Weights of a small transformer language model.
Size: 11 layers, width 320, 10 heads of 32, MLP 1280 GELU, vocabulary 26442, 22.2M parameters.
Architecture: learned positions, no biases in attention or MLP, tied embeddings.
Training: a variant of Muon for these matrices, 642M tokens, 9794 steps.
MLP neurons of a small language model. Each row is named by its layer, matrix (up: input weights) and neuron, and shows model dimensions 48-143. Each number is 200 + 20 x the weight over its row's rms, rounded and kept within 0 to 999.
After each neuron's rows, "fires in" lists the words (lower case) most often at its 100 highest values on Wikipedia text that the model never trained on.

L3.up113,197,175,203,197,186,217,218,233,199,204,200,193,222,201,206,190,198,221,199,182,218,224,229,208,192,182,193,172,159,177,210,211,205,234,257,188,183,215,218,203,216,242,224,217,204,177,208,214,211,217,220,208,206,230,214,204,221,208,199,194,216,190,200,219,178,209,204,168,207,194,198,196,234,215,212,221,215,199,212,200,195,205,235,203,210,188,192,220,195,202,204,211,184,177,202,185
fires in: "to", "of", "de", "at"

L3.up228,200,226,182,193,203,215,183,182,242,185,213,209,182,170,191,215,195,182,178,148,181,190,224,200,197,229,242,203,216,175,207,215,207,217,228,179,233,185,205,191,210,227,221,210,196,189,203,185,180,213,158,187,187,216,188,199,189,209,217,236,203,202,177,182,197,183,214,193,165,221,218,197,208,173,227,171,199,248,203,217,192,243,213,177,198,220,184,223,211,220,187,219,182,231,212,223
fires in: "just", "over", "no", "never", "only", "about"

L7.up219,194,188,205,228,201,198,197,198,182,226,200,221,201,182,195,200,176,191,193,181,173,218,180,188,175,185,179,219,207,168,210,219,187,194,189,196,218,204,157,221,228,185,204,216,211,187,211,216,210,194,190,190,202,204,262,168,198,218,199,196,176,183,206,202,219,186,229,183,216,174,165,150,206,220,206,187,189,220,201,216,189,195,194,203,192,190,230,200,193,173,188,186,189,179,212,189
fires in: "as", "of", "the", "by", "head"

L2.up498,223,203,173,221,192,205,160,175,183,191,166,195,215,180,192,219,246,166,229,176,193,175,196,185,183,178,201,206,218,219,219,185,181,221,199,212,209,217,221,214,195,212,181,184,206,180,200,185,236,179,228,250,156,210,197,156,183,210,209,190,203,190,189,170,209,213,206,218,185,180,185,191,204,210,232,179,196,201,196,227,198,222,216,222,187,176,180,192,196,174,193,190,177,210,216,220
fires in: "year", "years", "season", "won", "career", "cup"

L3.up120,224,227,201,216,188,236,191,220,212,203,204,205,183,180,206,205,214,192,243,213,197,217,233,181,187,189,206,183,195,165,164,249,193,213,188,218,184,194,166,209,188,204,227,229,217,198,198,191,192,210,225,181,203,207,233,203,207,193,203,217,195,223,240,194,188,171,210,175,211,199,165,200,220,220,190,222,203,220,228,189,157,179,185,236,189,209,183,215,177,215,202,162,231,214,218,224
fires in: "of", "the"

L7.up228,196,195,194,263,180,169,183,228,178,162,208,218,207,177,189,187,189,208,221,179,208,186,224,200,210,198,197,196,223,208,189,209,168,214,180,188,205,172,181,246,211,146,180,206,193,178,183,206,179,182,233,217,174,180,174,209,213,207,196,234,208,182,192,163,182,196,191,210,209,205,202,210,198,225,182,199,205,199,222,156,221,189,188,197,211,157,193,211,197,191,204,186,180,197,201,200
fires in: "his", "their", "s"

L2.up1146,172,214,186,179,215,205,183,192,192,229,213,181,190,177,192,179,187,219,194,207,199,212,198,156,191,159,216,197,192,171,206,217,223,222,188,194,197,219,206,222,224,208,187,200,206,204,200,173,179,195,201,211,193,216,191,202,182,191,193,204,208,263,209,246,186,233,189,183,222,241,197,209,232,219,173,146,184,178,228,231,216,185,214,226,208,205,199,209,198,174,188,182,141,195,205,157
fires in: "that", "time", "which", "same", "arts"

L2.up1253,208,196,189,202,180,208,195,183,183,220,173,200,212,213,221,205,206,183,182,161,215,176,205,207,208,238,172,212,180,201,202,208,200,201,189,196,190,237,194,186,185,254,199,199,231,215,192,190,221,169,192,189,201,181,205,177,234,224,185,160,195,235,189,229,183,195,209,220,209,196,206,185,185,182,192,214,176,216,188,224,191,216,203,204,183,196,190,248,202,190,185,169,181,136,161,189
fires in: "university", "canada", "actress", "college", "museum", "over"

L7.up1143,221,194,197,201,225,215,227,195,202,187,219,170,182,198,190,177,216,178,228,187,194,204,230,212,191,173,210,227,193,195,231,188,206,193,208,173,253,157,182,221,178,215,215,205,225,215,201,210,200,192,194,195,190,175,188,162,217,216,220,201,222,185,200,220,163,190,194,183,196,227,188,201,200,221,204,202,210,228,197,199,208,200,219,217,217,226,223,197,172,191,205,230,184,152,192,165
fires in: "it", "that", "which"

L3.up712,220,189,213,211,199,214,203,165,190,192,205,206,203,189,179,213,199,180,222,218,206,216,216,220,177,195,212,209,218,219,214,195,219,221,188,214,208,177,166,199,209,203,223,198,205,187,202,172,199,224,222,223,197,215,175,214,218,176,207,204,201,232,224,195,182,249,196,184,214,218,189,198,212,211,197,210,210,184,239,198,157,193,205,223,197,222,212,212,203,225,195,185,187,218,210,221
fires in: "this", "same", "their", "the", "that", "its"

L3.up1054,196,244,195,181,179,190,206,203,218,176,208,197,197,172,217,215,206,214,182,181,237,187,238,220,203,190,196,211,224,167,225,193,206,231,189,210,188,201,202,201,207,215,202,217,173,210,194,212,197,196,214,191,179,173,213,196,191,182,229,214,217,220,179,215,236,197,182,215,202,192,212,215,205,192,158,199,182,218,209,187,226,206,244,209,232,180,212,153,222,214,175,205,199,192,210,206
fires in: "had", "their", "a", "no", "has"

L2.up1024,195,198,207,218,205,226,210,225,213,198,227,201,213,212,198,210,228,216,205,209,212,224,218,177,189,211,217,202,236,215,247,224,224,211,222,196,186,201,185,180,219,191,225,179,223,179,214,207,190,193,220,189,214,207,198,163,178,267,196,231,187,205,240,180,185,182,210,219,158,204,204,190,187,184,165,195,204,203,216,215,221,198,207,222,179,249,180,209,198,207,179,179,212,205,194,206
fires in: "years", "year", "days", "months"

L8.up798,189,170,155,182,226,209,238,194,192,169,189,178,173,191,198,223,241,190,210,229,193,196,180,178,200,204,168,179,181,205,216,212,177,173,199,192,182,199,187,199,186,200,210,201,186,201,222,195,225,174,242,211,240,175,188,207,198,225,181,221,201,198,241,219,181,192,240,203,193,192,189,211,185,195,206,226,208,207,208,221,210,189,176,175,206,205,152,185,186,208,216,215,172,205,208,212
fires in: "an"

L8.up236,225,215,196,201,185,226,151,205,191,202,209,215,189,227,198,224,201,234,180,211,217,201,175,196,222,169,218,195,212,209,204,194,197,224,208,188,211,195,203,181,205,219,206,198,194,221,205,185,191,214,206,198,148,177,217,174,183,217,173,212,218,175,172,184,181,204,165,198,213,198,205,207,186,217,196,188,193,207,187,154,198,183,180,200,202,205,215,192,216,247,190,202,201,229,177,197
fires in: "as", "became", "chief"

L8.up1138,179,169,197,210,213,179,154,199,183,202,193,191,210,186,235,207,179,178,216,216,176,192,190,223,205,190,166,206,184,179,198,186,209,226,184,203,231,210,180,183,194,207,228,210,182,217,197,202,189,173,180,199,182,184,186,193,199,155,227,192,190,206,218,190,214,192,204,178,202,223,167,208,176,230,207,215,203,232,215,189,178,183,218,181,177,224,216,161,199,229,209,215,219,230,178,215
fires in: "a"

L8.up1215,203,204,216,150,167,193,199,181,176,162,177,204,224,147,209,202,227,192,200,168,212,210,145,201,180,202,205,218,218,201,186,226,183,224,189,212,208,232,182,200,164,180,192,213,239,210,172,170,208,194,211,196,201,218,173,233,206,205,230,200,196,246,165,174,222,214,198,190,208,211,209,210,210,237,219,218,187,195,148,234,227,145,218,194,214,183,196,207,221,208,203,205,190,189,203,199
fires in: "from", "or", "and", "to"

L3.up682,202,171,201,206,195,196,192,185,242,218,214,198,203,213,196,245,176,185,214,192,182,220,171,196,219,219,211,244,211,175,171,195,177,232,195,226,204,217,213,178,210,172,190,199,179,169,179,158,169,217,189,177,179,174,209,186,197,196,215,226,226,215,196,230,172,175,197,216,211,212,193,189,180,201,209,244,229,214,189,197,210,199,179,202,185,205,215,200,206,211,242,211,199,188,230,175
fires in: "of", "celtic", "bełchatów", "gujarati"

L3.up10,206,160,184,188,200,212,183,179,160,191,203,201,189,235,182,199,219,216,197,190,216,194,191,195,188,209,194,227,208,244,232,197,172,243,199,206,157,214,194,237,196,201,215,220,191,184,202,185,210,218,190,192,228,201,185,190,181,186,190,176,204,195,201,186,232,199,198,158,188,219,186,174,206,206,178,179,218,190,158,231,206,219,149,176,203,191,199,214,178,205,199,202,224,211,211,202
fires in: "of", "with", "was", "is", "as", "to"

L7.up805,213,231,176,186,208,198,260,200,196,184,205,204,177,223,210,201,208,161,182,160,228,210,220,183,194,216,187,214,178,193,200,184,222,231,213,183,193,189,236,232,221,209,199,227,210,204,204,200,235,207,220,203,193,196,189,181,223,180,180,216,213,187,168,196,158,179,238,155,168,199,215,194,172,213,227,235,216,228,185,220,185,164,220,220,217,202,191,203,188,201,219,186,208,239,218,186
fires in: "people", "men", "it", "population", "season", "women"

L2.up1050,173,196,221,254,198,178,180,204,157,186,206,190,197,216,252,212,198,191,204,206,193,214,228,178,229,179,223,249,201,177,214,181,200,218,209,203,200,204,187,211,181,223,222,213,204,212,188,202,194,189,211,233,216,196,213,204,196,184,198,166,211,216,227,226,178,214,201,195,181,212,201,191,210,183,201,173,231,190,209,183,197,242,178,188,191,199,187,185,213,225,209,157,212,231,203,193
fires in: "that", "ozone", "who"

L8.up1133,180,227,213,177,199,189,206,166,172,215,197,205,227,184,212,220,169,191,196,216,174,187,184,230,155,202,201,205,177,200,186,208,203,219,201,186,164,214,228,220,158,200,153,209,207,240,200,168,223,232,207,184,197,211,182,206,157,189,230,166,164,221,205,197,216,183,215,191,211,197,173,205,219,221,206,189,167,206,199,204,208,208,192,228,221,201,189,212,173,209,194,184,211,203,191,222
fires in: "in", "and", "of", "from"

L2.up216,241,201,192,198,220,218,189,185,181,208,207,194,205,170,197,190,199,218,201,217,184,191,202,188,196,222,178,198,179,207,189,164,217,228,240,181,212,211,214,218,172,218,182,201,207,195,206,183,200,192,206,168,175,184,195,238,228,176,160,209,168,184,198,171,204,188,198,219,182,210,214,154,251,189,164,221,166,244,204,180,204,177,213,174,190,210,188,159,180,197,175,204,178,169,229,178
fires in: "as", "to", "by", "it", "called", "into"

L3.up196,218,189,201,233,208,228,185,222,198,210,241,202,199,170,190,192,224,204,197,237,201,176,211,180,196,192,227,233,181,172,182,226,208,209,191,196,206,194,195,199,177,227,200,217,216,200,196,162,209,239,200,188,209,157,192,178,189,202,200,183,182,210,182,215,221,209,223,194,226,217,210,184,180,161,195,213,181,208,178,194,201,196,169,195,195,173,204,185,218,240,223,184,173,201,213,136
fires in: "as", "of", "by"

L2.up934,182,196,186,224,169,223,256,195,183,208,197,247,197,223,171,207,224,213,192,179,187,223,232,193,230,195,216,223,216,180,217,216,218,219,199,211,187,154,165,231,192,246,216,191,203,183,183,223,212,183,201,176,197,217,199,176,204,171,221,242,184,217,201,177,205,168,215,147,191,190,198,230,167,220,192,197,232,208,196,182,224,182,194,214,174,202,207,206,218,197,193,210,201,183,203,195
fires in: "only", "room", "s", "best", "used"

L3.up698,180,215,188,201,200,212,186,221,201,226,181,201,190,206,191,193,186,178,225,205,205,194,204,191,234,210,213,215,210,198,208,228,189,202,208,208,194,154,201,195,238,199,170,190,202,211,204,201,183,194,222,153,197,197,214,199,242,189,236,203,220,190,205,185,183,199,206,219,201,174,211,175,203,173,159,172,211,231,208,198,207,234,226,214,215,211,193,203,192,189,204,151,173,187,209,194
fires in: "her", "s", "his", "their", "for", "its"

L7.up1174,213,191,235,244,198,182,178,221,199,205,224,216,187,171,197,203,168,206,233,161,197,175,124,211,232,176,205,203,206,207,193,209,185,183,166,212,197,221,202,240,214,214,195,196,166,193,196,189,217,216,212,215,227,216,190,201,222,218,217,185,195,209,212,200,213,227,204,213,175,196,166,177,207,227,237,194,177,209,210,178,204,220,195,208,252,194,182,179,198,226,209,168,206,200,171,205
fires in: "and", "in", "from", "other"

L7.up572,213,218,231,205,194,184,202,212,170,200,191,211,171,249,162,183,187,205,198,168,222,213,232,211,233,215,204,196,185,167,205,211,196,209,249,190,208,159,176,188,201,195,229,181,179,210,219,206,224,228,227,180,156,188,197,172,212,208,211,186,212,189,182,177,205,190,217,163,201,211,147,216,231,216,201,163,183,201,174,197,204,207,192,196,223,205,237,205,197,214,206,196,201,220,186,218
fires in: "as", "the", "a"

L2.up879,202,218,215,241,207,189,189,192,221,216,200,189,235,207,194,205,227,197,189,208,199,177,230,185,220,185,201,194,210,204,197,231,202,189,209,211,226,158,166,157,211,196,182,199,179,206,199,209,204,216,210,196,223,197,225,182,209,197,197,198,193,191,201,205,242,150,179,186,195,189,170,192,184,195,194,173,215,227,211,154,209,224,195,209,214,236,224,216,229,211,184,195,217,189,219,208
fires in: "the", "s", "methionine"

L2.up611,199,211,246,197,198,211,193,199,227,207,231,183,181,162,191,229,212,217,216,225,210,199,169,189,227,211,227,199,196,226,200,166,213,192,168,196,183,166,206,205,192,198,210,205,215,211,188,207,207,210,224,192,173,189,210,206,189,196,201,188,208,158,179,184,169,178,198,203,240,182,170,193,207,164,228,233,218,205,203,219,199,220,205,197,207,165,195,209,195,200,189,187,216,209,199,189
fires in: "and", "in", "from", "s", "career"

L3.up1218,203,180,198,228,193,206,205,178,192,206,185,201,179,228,185,230,198,210,219,175,190,225,199,173,192,194,204,212,191,160,224,241,208,195,227,189,210,158,180,229,233,191,191,210,192,176,200,185,206,236,193,200,186,204,182,188,210,188,226,199,178,196,189,199,210,231,192,162,189,196,168,230,219,252,224,190,182,191,181,193,154,194,187,178,205,194,230,201,210,173,190,239,207,213,202,217
fires in: "the", "first"

L8.up1165,178,232,196,177,215,194,172,190,163,191,187,225,177,199,244,210,200,189,172,187,210,181,222,211,167,183,182,189,216,210,188,162,237,206,243,194,192,177,195,191,217,237,196,206,206,236,180,186,209,190,241,203,224,179,220,217,197,245,165,189,199,189,174,176,198,228,209,218,186,231,199,185,181,190,196,178,178,224,214,212,238,193,225,197,207,205,194,207,175,184,218,177,188,220,226,213
fires in: "had", "have", "has", "than", "about"

L8.up63,192,202,201,193,184,230,218,214,223,182,203,210,181,179,191,203,211,207,191,170,210,164,217,212,205,195,220,229,208,191,217,211,175,227,193,192,213,166,188,209,199,194,183,204,200,211,186,179,183,211,185,193,178,206,172,192,214,201,219,169,184,213,185,199,238,209,189,169,222,219,206,193,211,228,211,176,197,225,238,186,234,253,176,179,194,227,221,173,238,171,226,207,184,219,177,197
fires in: "the", "all", "only", "no", "or", "some"

L8.up422,228,163,223,218,239,209,202,206,227,202,216,182,183,202,200,166,220,161,207,172,237,219,176,185,200,203,201,212,193,202,214,194,200,237,198,161,201,190,218,218,202,223,231,181,178,215,206,206,190,163,206,183,183,213,212,189,196,188,187,217,241,167,182,203,181,218,183,201,208,280,177,167,210,195,208,208,214,223,200,201,212,172,226,186,179,207,189,197,196,188,200,227,202,174,171,184
fires in: "i", "who", "it", "he", "to"

L3.up130,224,213,183,189,210,176,214,192,207,208,186,245,257,212,223,169,219,214,194,186,217,189,195,225,210,198,192,197,166,196,239,169,256,239,240,176,207,178,182,177,196,215,230,173,209,192,202,155,192,180,177,214,212,186,209,220,203,224,182,192,197,181,188,199,199,215,227,203,209,210,210,201,196,173,197,227,236,178,201,190,199,187,182,190,203,176,190,178,195,178,206,176,172,200,188,199
fires in: "after", "addition", "day", "which", "each"

L7.up462,143,182,238,177,199,200,184,188,172,209,195,214,180,202,187,234,209,164,155,180,193,202,200,150,188,204,181,227,236,196,209,198,177,212,220,204,247,207,190,243,190,256,236,187,220,186,185,208,197,193,219,200,194,192,192,188,200,172,220,218,189,197,167,176,182,178,228,175,210,195,197,185,204,197,190,171,198,228,193,215,217,191,198,173,210,169,198,215,196,223,180,178,189,216,200,165
fires in: "which", "that", "faso", "also"

L3.up718,218,217,206,211,182,209,191,193,222,195,159,199,215,219,204,226,204,223,201,180,205,215,256,187,210,177,194,227,166,211,184,198,194,230,225,177,243,163,163,203,208,207,185,234,225,198,210,182,194,205,214,238,228,212,202,199,212,225,201,194,211,184,182,238,213,228,224,166,197,162,194,220,219,208,191,178,184,203,207,198,189,226,162,204,198,206,214,200,181,157,185,198,177,189,188,194
fires in: "the", "s", "their", "these", "we", "this"

L7.up146,206,164,190,219,211,215,163,239,228,198,198,228,197,207,237,205,199,185,199,215,218,171,260,248,198,160,174,197,181,162,198,222,223,206,210,172,198,202,170,191,207,229,183,229,174,231,206,187,191,210,180,162,211,194,201,196,196,181,217,228,186,196,195,188,177,230,199,185,229,208,185,215,187,190,194,245,179,182,219,237,156,216,196,194,186,211,210,170,199,211,199,192,175,212,238,181
fires in: "a"

L2.up24,199,190,207,192,171,218,210,187,158,218,199,218,201,241,244,185,226,190,195,208,215,196,197,210,188,183,169,192,221,247,181,182,217,224,184,190,209,192,174,187,208,216,230,191,181,201,177,171,205,180,242,160,219,211,237,183,180,211,211,173,214,210,195,175,184,227,201,191,179,185,177,176,220,182,210,175,200,164,219,229,193,214,218,204,207,193,182,188,173,195,219,188,172,197,200,198
fires in: "as", "addition"

L3.up1087,209,200,177,196,213,207,212,185,201,219,214,212,205,183,208,194,206,253,223,184,185,190,222,220,184,208,185,226,201,171,200,183,214,186,198,196,179,198,179,186,216,180,215,170,207,158,242,212,181,219,185,180,218,196,233,182,223,213,232,212,204,180,230,222,210,188,224,164,172,192,184,192,190,211,190,174,212,234,192,186,223,214,197,184,172,232,213,217,175,199,212,173,200,219,229,210
fires in: "the", "rochdale", "a", "herzliya", "three"

L3.up1160,189,200,205,207,208,185,179,193,200,180,188,222,172,207,189,181,193,194,178,202,212,230,223,183,215,173,226,238,225,191,186,202,204,220,187,187,227,209,201,179,203,211,175,173,202,218,197,176,207,195,217,193,214,221,204,170,186,164,234,219,279,226,211,223,228,213,217,165,197,207,204,192,186,160,207,191,187,208,206,187,237,186,223,179,183,173,230,181,207,197,182,193,216,196,204,190
fires in: "who", "which", "that", "it"

L3.up500,202,170,216,199,227,211,201,193,241,180,161,255,223,223,204,174,191,215,174,192,197,187,185,198,197,209,170,211,225,198,178,221,244,186,203,170,201,213,228,191,216,195,186,184,182,176,220,164,180,213,210,219,177,159,225,230,217,207,206,173,212,222,199,173,214,215,172,202,219,229,195,245,210,207,205,230,189,197,194,198,209,182,234,219,246,176,220,189,223,227,217,190,203,189,200,200
fires in: "called", "national", "telugu", "as", "new"

L7.up1138,182,190,212,201,187,231,181,185,218,208,178,209,189,202,191,168,199,212,204,202,176,191,187,196,241,204,198,211,194,191,201,228,186,225,192,203,197,156,212,177,231,161,228,214,191,225,199,186,193,167,227,210,179,182,213,202,167,183,216,194,198,268,214,216,214,182,238,203,215,211,187,196,198,199,188,198,212,154,176,199,215,209,160,216,196,164,168,187,206,177,188,193,187,199,165,241
fires in: "the", "s", "46", "divincenzo", "stadium"

L7.up619,179,215,199,183,204,233,186,230,184,207,180,155,209,178,183,215,198,212,214,215,170,196,186,215,182,192,217,172,182,194,169,193,199,241,203,200,196,211,182,183,216,203,205,233,226,236,169,184,181,189,219,179,155,172,230,226,212,163,197,179,169,193,191,210,213,189,203,195,199,184,201,195,204,206,217,203,190,179,168,181,197,202,188,217,200,233,241,200,212,208,217,216,180,217,171,204
fires in: "in", "a", "the"

L3.up280,218,206,203,220,193,199,224,185,203,194,206,215,197,208,193,175,216,196,189,168,166,155,182,255,178,181,199,175,165,188,195,211,215,216,180,206,198,190,194,208,196,192,230,209,219,197,206,207,186,225,214,237,214,188,176,200,210,228,213,195,190,191,203,186,204,201,217,198,201,178,200,168,233,192,210,215,163,190,233,231,184,222,226,234,193,226,182,209,197,211,197,212,193,190,172,173
fires in: "to", "of", "into", "stopover"

L2.up1211,168,174,195,203,196,221,224,204,223,232,163,178,192,225,224,227,158,181,220,231,190,216,217,226,179,215,196,204,203,191,211,219,205,196,232,191,219,218,181,167,233,219,166,221,238,185,191,219,218,180,197,204,195,200,175,177,226,203,173,193,180,190,208,216,210,193,167,219,165,185,183,211,148,185,208,167,213,196,252,176,175,210,192,182,195,181,203,223,224,217,205,198,221,171,209,199
fires in: "university", "school", "college", "studied", "graduated", "graduating"

L2.up190,207,184,225,218,191,203,187,193,213,191,225,171,213,182,235,204,180,196,196,179,183,180,227,154,207,250,212,224,222,203,200,209,227,213,209,176,179,237,177,231,213,224,215,211,180,191,206,179,192,158,203,199,176,194,211,177,229,205,220,250,181,212,169,174,211,175,180,233,203,176,196,182,220,175,218,189,211,204,171,232,196,201,195,179,168,197,229,214,229,210,177,193,195,234,225,196
fires in: "which", "just", "approximately", "about", "every", "only"

L8.up271,227,185,179,233,197,203,159,232,195,208,182,188,192,208,203,221,215,200,185,198,234,201,185,198,192,198,186,208,192,156,220,182,216,230,190,194,201,166,197,185,194,223,216,221,191,217,227,183,197,142,191,194,200,178,191,179,176,198,173,233,209,206,230,226,170,189,210,215,188,222,209,200,196,237,209,181,202,191,189,181,182,197,191,182,202,205,215,189,222,225,176,242,206,210,191,213
fires in: "a", "o"

L7.up773,202,183,232,172,195,221,178,219,248,228,190,195,194,198,228,170,187,219,229,213,216,220,195,218,195,205,189,235,171,177,229,208,211,189,157,202,238,213,201,197,184,209,229,186,203,202,187,183,196,172,200,174,218,203,188,215,166,174,186,200,184,208,234,211,237,191,209,189,220,200,206,205,194,192,203,204,182,195,208,214,252,204,183,177,162,208,198,184,212,170,223,207,193,218,182,217
fires in: "a"

L7.up959,202,245,177,206,189,173,206,179,193,204,207,188,184,161,207,193,207,199,165,170,223,175,177,240,217,189,200,188,204,201,230,193,182,200,256,200,189,181,144,193,224,237,167,231,209,174,202,206,214,210,214,223,200,146,183,192,198,193,163,159,224,195,192,195,152,176,199,185,224,212,216,170,200,218,189,174,177,188,198,185,234,195,177,232,196,207,197,189,188,210,215,222,212,191,184,176
fires in: "over", "has", "for", "had", "next"

L8.up1252,177,229,204,177,184,176,203,205,175,197,232,217,224,197,177,223,183,231,198,201,221,197,216,166,208,180,184,173,230,191,205,215,195,205,148,176,200,189,235,226,202,184,225,198,226,203,217,227,190,184,198,171,172,218,223,210,207,205,204,193,203,198,190,187,186,197,207,226,206,212,170,183,218,207,202,161,206,215,180,180,243,203,242,190,207,174,195,243,203,200,192,208,194,177,192,199
fires in: "he", "and", "his", "after"

L3.up526,219,206,241,209,178,169,212,215,196,199,193,171,213,168,155,200,221,187,155,196,215,202,182,206,162,163,198,203,153,218,202,203,220,203,172,181,180,238,205,193,196,188,215,229,162,237,191,198,194,193,226,209,220,214,185,193,189,198,204,163,188,200,166,227,204,230,194,193,216,203,198,206,191,207,223,186,176,209,176,189,204,188,185,226,220,183,239,200,198,207,198,201,219,204,198,171
fires in: "of", "the", "their", "its"

L2.up2,189,203,175,204,205,249,200,205,193,221,225,224,189,188,211,220,201,193,168,204,188,170,191,220,189,199,206,226,228,197,176,242,224,225,183,198,216,180,190,201,210,205,190,188,220,210,194,205,199,220,192,212,185,207,189,230,199,196,173,209,202,220,178,151,223,173,207,173,203,185,175,191,212,237,194,190,185,218,169,199,194,213,195,227,168,209,190,221,219,204,198,197,236,184,220,226
fires in: "of"

L7.up1099,206,180,228,196,202,206,193,174,170,230,207,207,193,210,203,188,207,207,192,204,188,176,194,179,219,148,237,174,194,191,207,210,193,190,158,217,177,166,197,207,216,224,200,206,208,224,183,169,166,214,211,207,218,186,220,180,191,185,188,210,193,193,205,231,203,218,176,192,230,224,244,201,204,180,229,217,201,208,211,186,228,225,184,197,204,204,188,204,183,214,203,183,228,217,199,200
fires in: "microbiologist", "and", "epidemiology", "sociology", "in"

L3.up528,211,173,208,202,216,191,176,233,187,197,183,228,198,232,194,187,192,222,167,182,218,219,224,191,173,213,177,195,199,206,157,174,200,201,189,207,207,176,212,221,213,180,216,185,186,248,188,217,192,191,214,175,193,222,188,214,196,189,233,206,199,188,202,190,192,216,184,172,214,234,177,201,202,208,200,221,183,178,200,222,206,196,215,216,189,196,213,203,217,201,193,195,199,198,154,225
fires in: "as", "both", "called", "such", "established"

L8.up570,166,181,187,195,241,254,215,209,200,169,221,228,191,193,191,199,205,176,242,216,173,208,219,180,222,198,174,211,188,192,202,209,210,197,192,187,192,193,214,189,180,206,219,191,196,219,192,203,188,166,243,214,187,205,178,181,221,171,191,222,202,206,242,213,201,190,196,197,217,196,193,183,216,194,216,180,228,247,184,214,189,204,225,196,201,200,201,250,196,209,201,204,188,186,205,207
fires in: "an"

L2.up400,201,177,176,166,209,205,200,228,183,180,183,203,212,231,206,207,230,179,211,219,199,216,193,196,201,213,193,189,199,246,217,196,196,220,202,182,176,214,188,158,160,244,211,184,222,211,175,211,173,193,204,164,194,184,243,179,193,204,203,202,215,197,196,199,220,223,178,204,190,225,187,181,216,259,204,189,188,210,204,160,179,206,200,174,216,193,192,195,218,195,219,254,196,224,205,190
fires in: "as", "by", "to"

L2.up750,215,204,159,200,226,237,219,183,214,176,222,195,215,233,230,206,194,189,181,235,235,200,196,179,225,213,211,210,210,228,183,183,207,192,204,187,201,140,211,206,178,211,200,179,220,207,212,211,232,151,236,172,211,207,193,220,223,238,209,199,182,200,180,200,203,189,183,217,177,175,225,189,193,178,213,200,260,225,226,205,189,196,185,182,235,200,189,161,209,194,200,209,162,195,204,192
fires in: "one", "an", "best", "two"

L3.up430,186,200,205,196,224,245,203,198,195,197,188,161,205,221,202,223,226,267,221,227,181,188,195,202,154,185,232,212,177,204,204,255,201,206,187,211,216,179,213,199,207,171,193,212,165,187,190,165,171,215,167,199,185,215,198,190,214,227,218,191,200,197,238,162,173,241,218,176,206,205,192,211,162,234,183,184,176,151,224,220,179,190,208,202,187,177,195,189,207,196,170,206,220,210,222,202
fires in: "of", "in", "on", "the", "with", "out"

L2.up275,200,169,238,229,178,187,158,198,172,179,226,213,219,188,236,210,220,200,233,179,224,148,214,186,177,188,211,232,236,182,198,245,191,179,222,200,133,172,198,207,225,199,193,196,226,181,174,194,210,185,196,196,175,202,186,190,236,243,230,211,179,196,215,176,214,226,231,197,182,159,197,230,194,211,219,170,200,217,184,207,179,202,173,241,198,176,170,197,229,200,179,195,224,216,198,185
fires in: "years", "year", "type", "sheet", "season"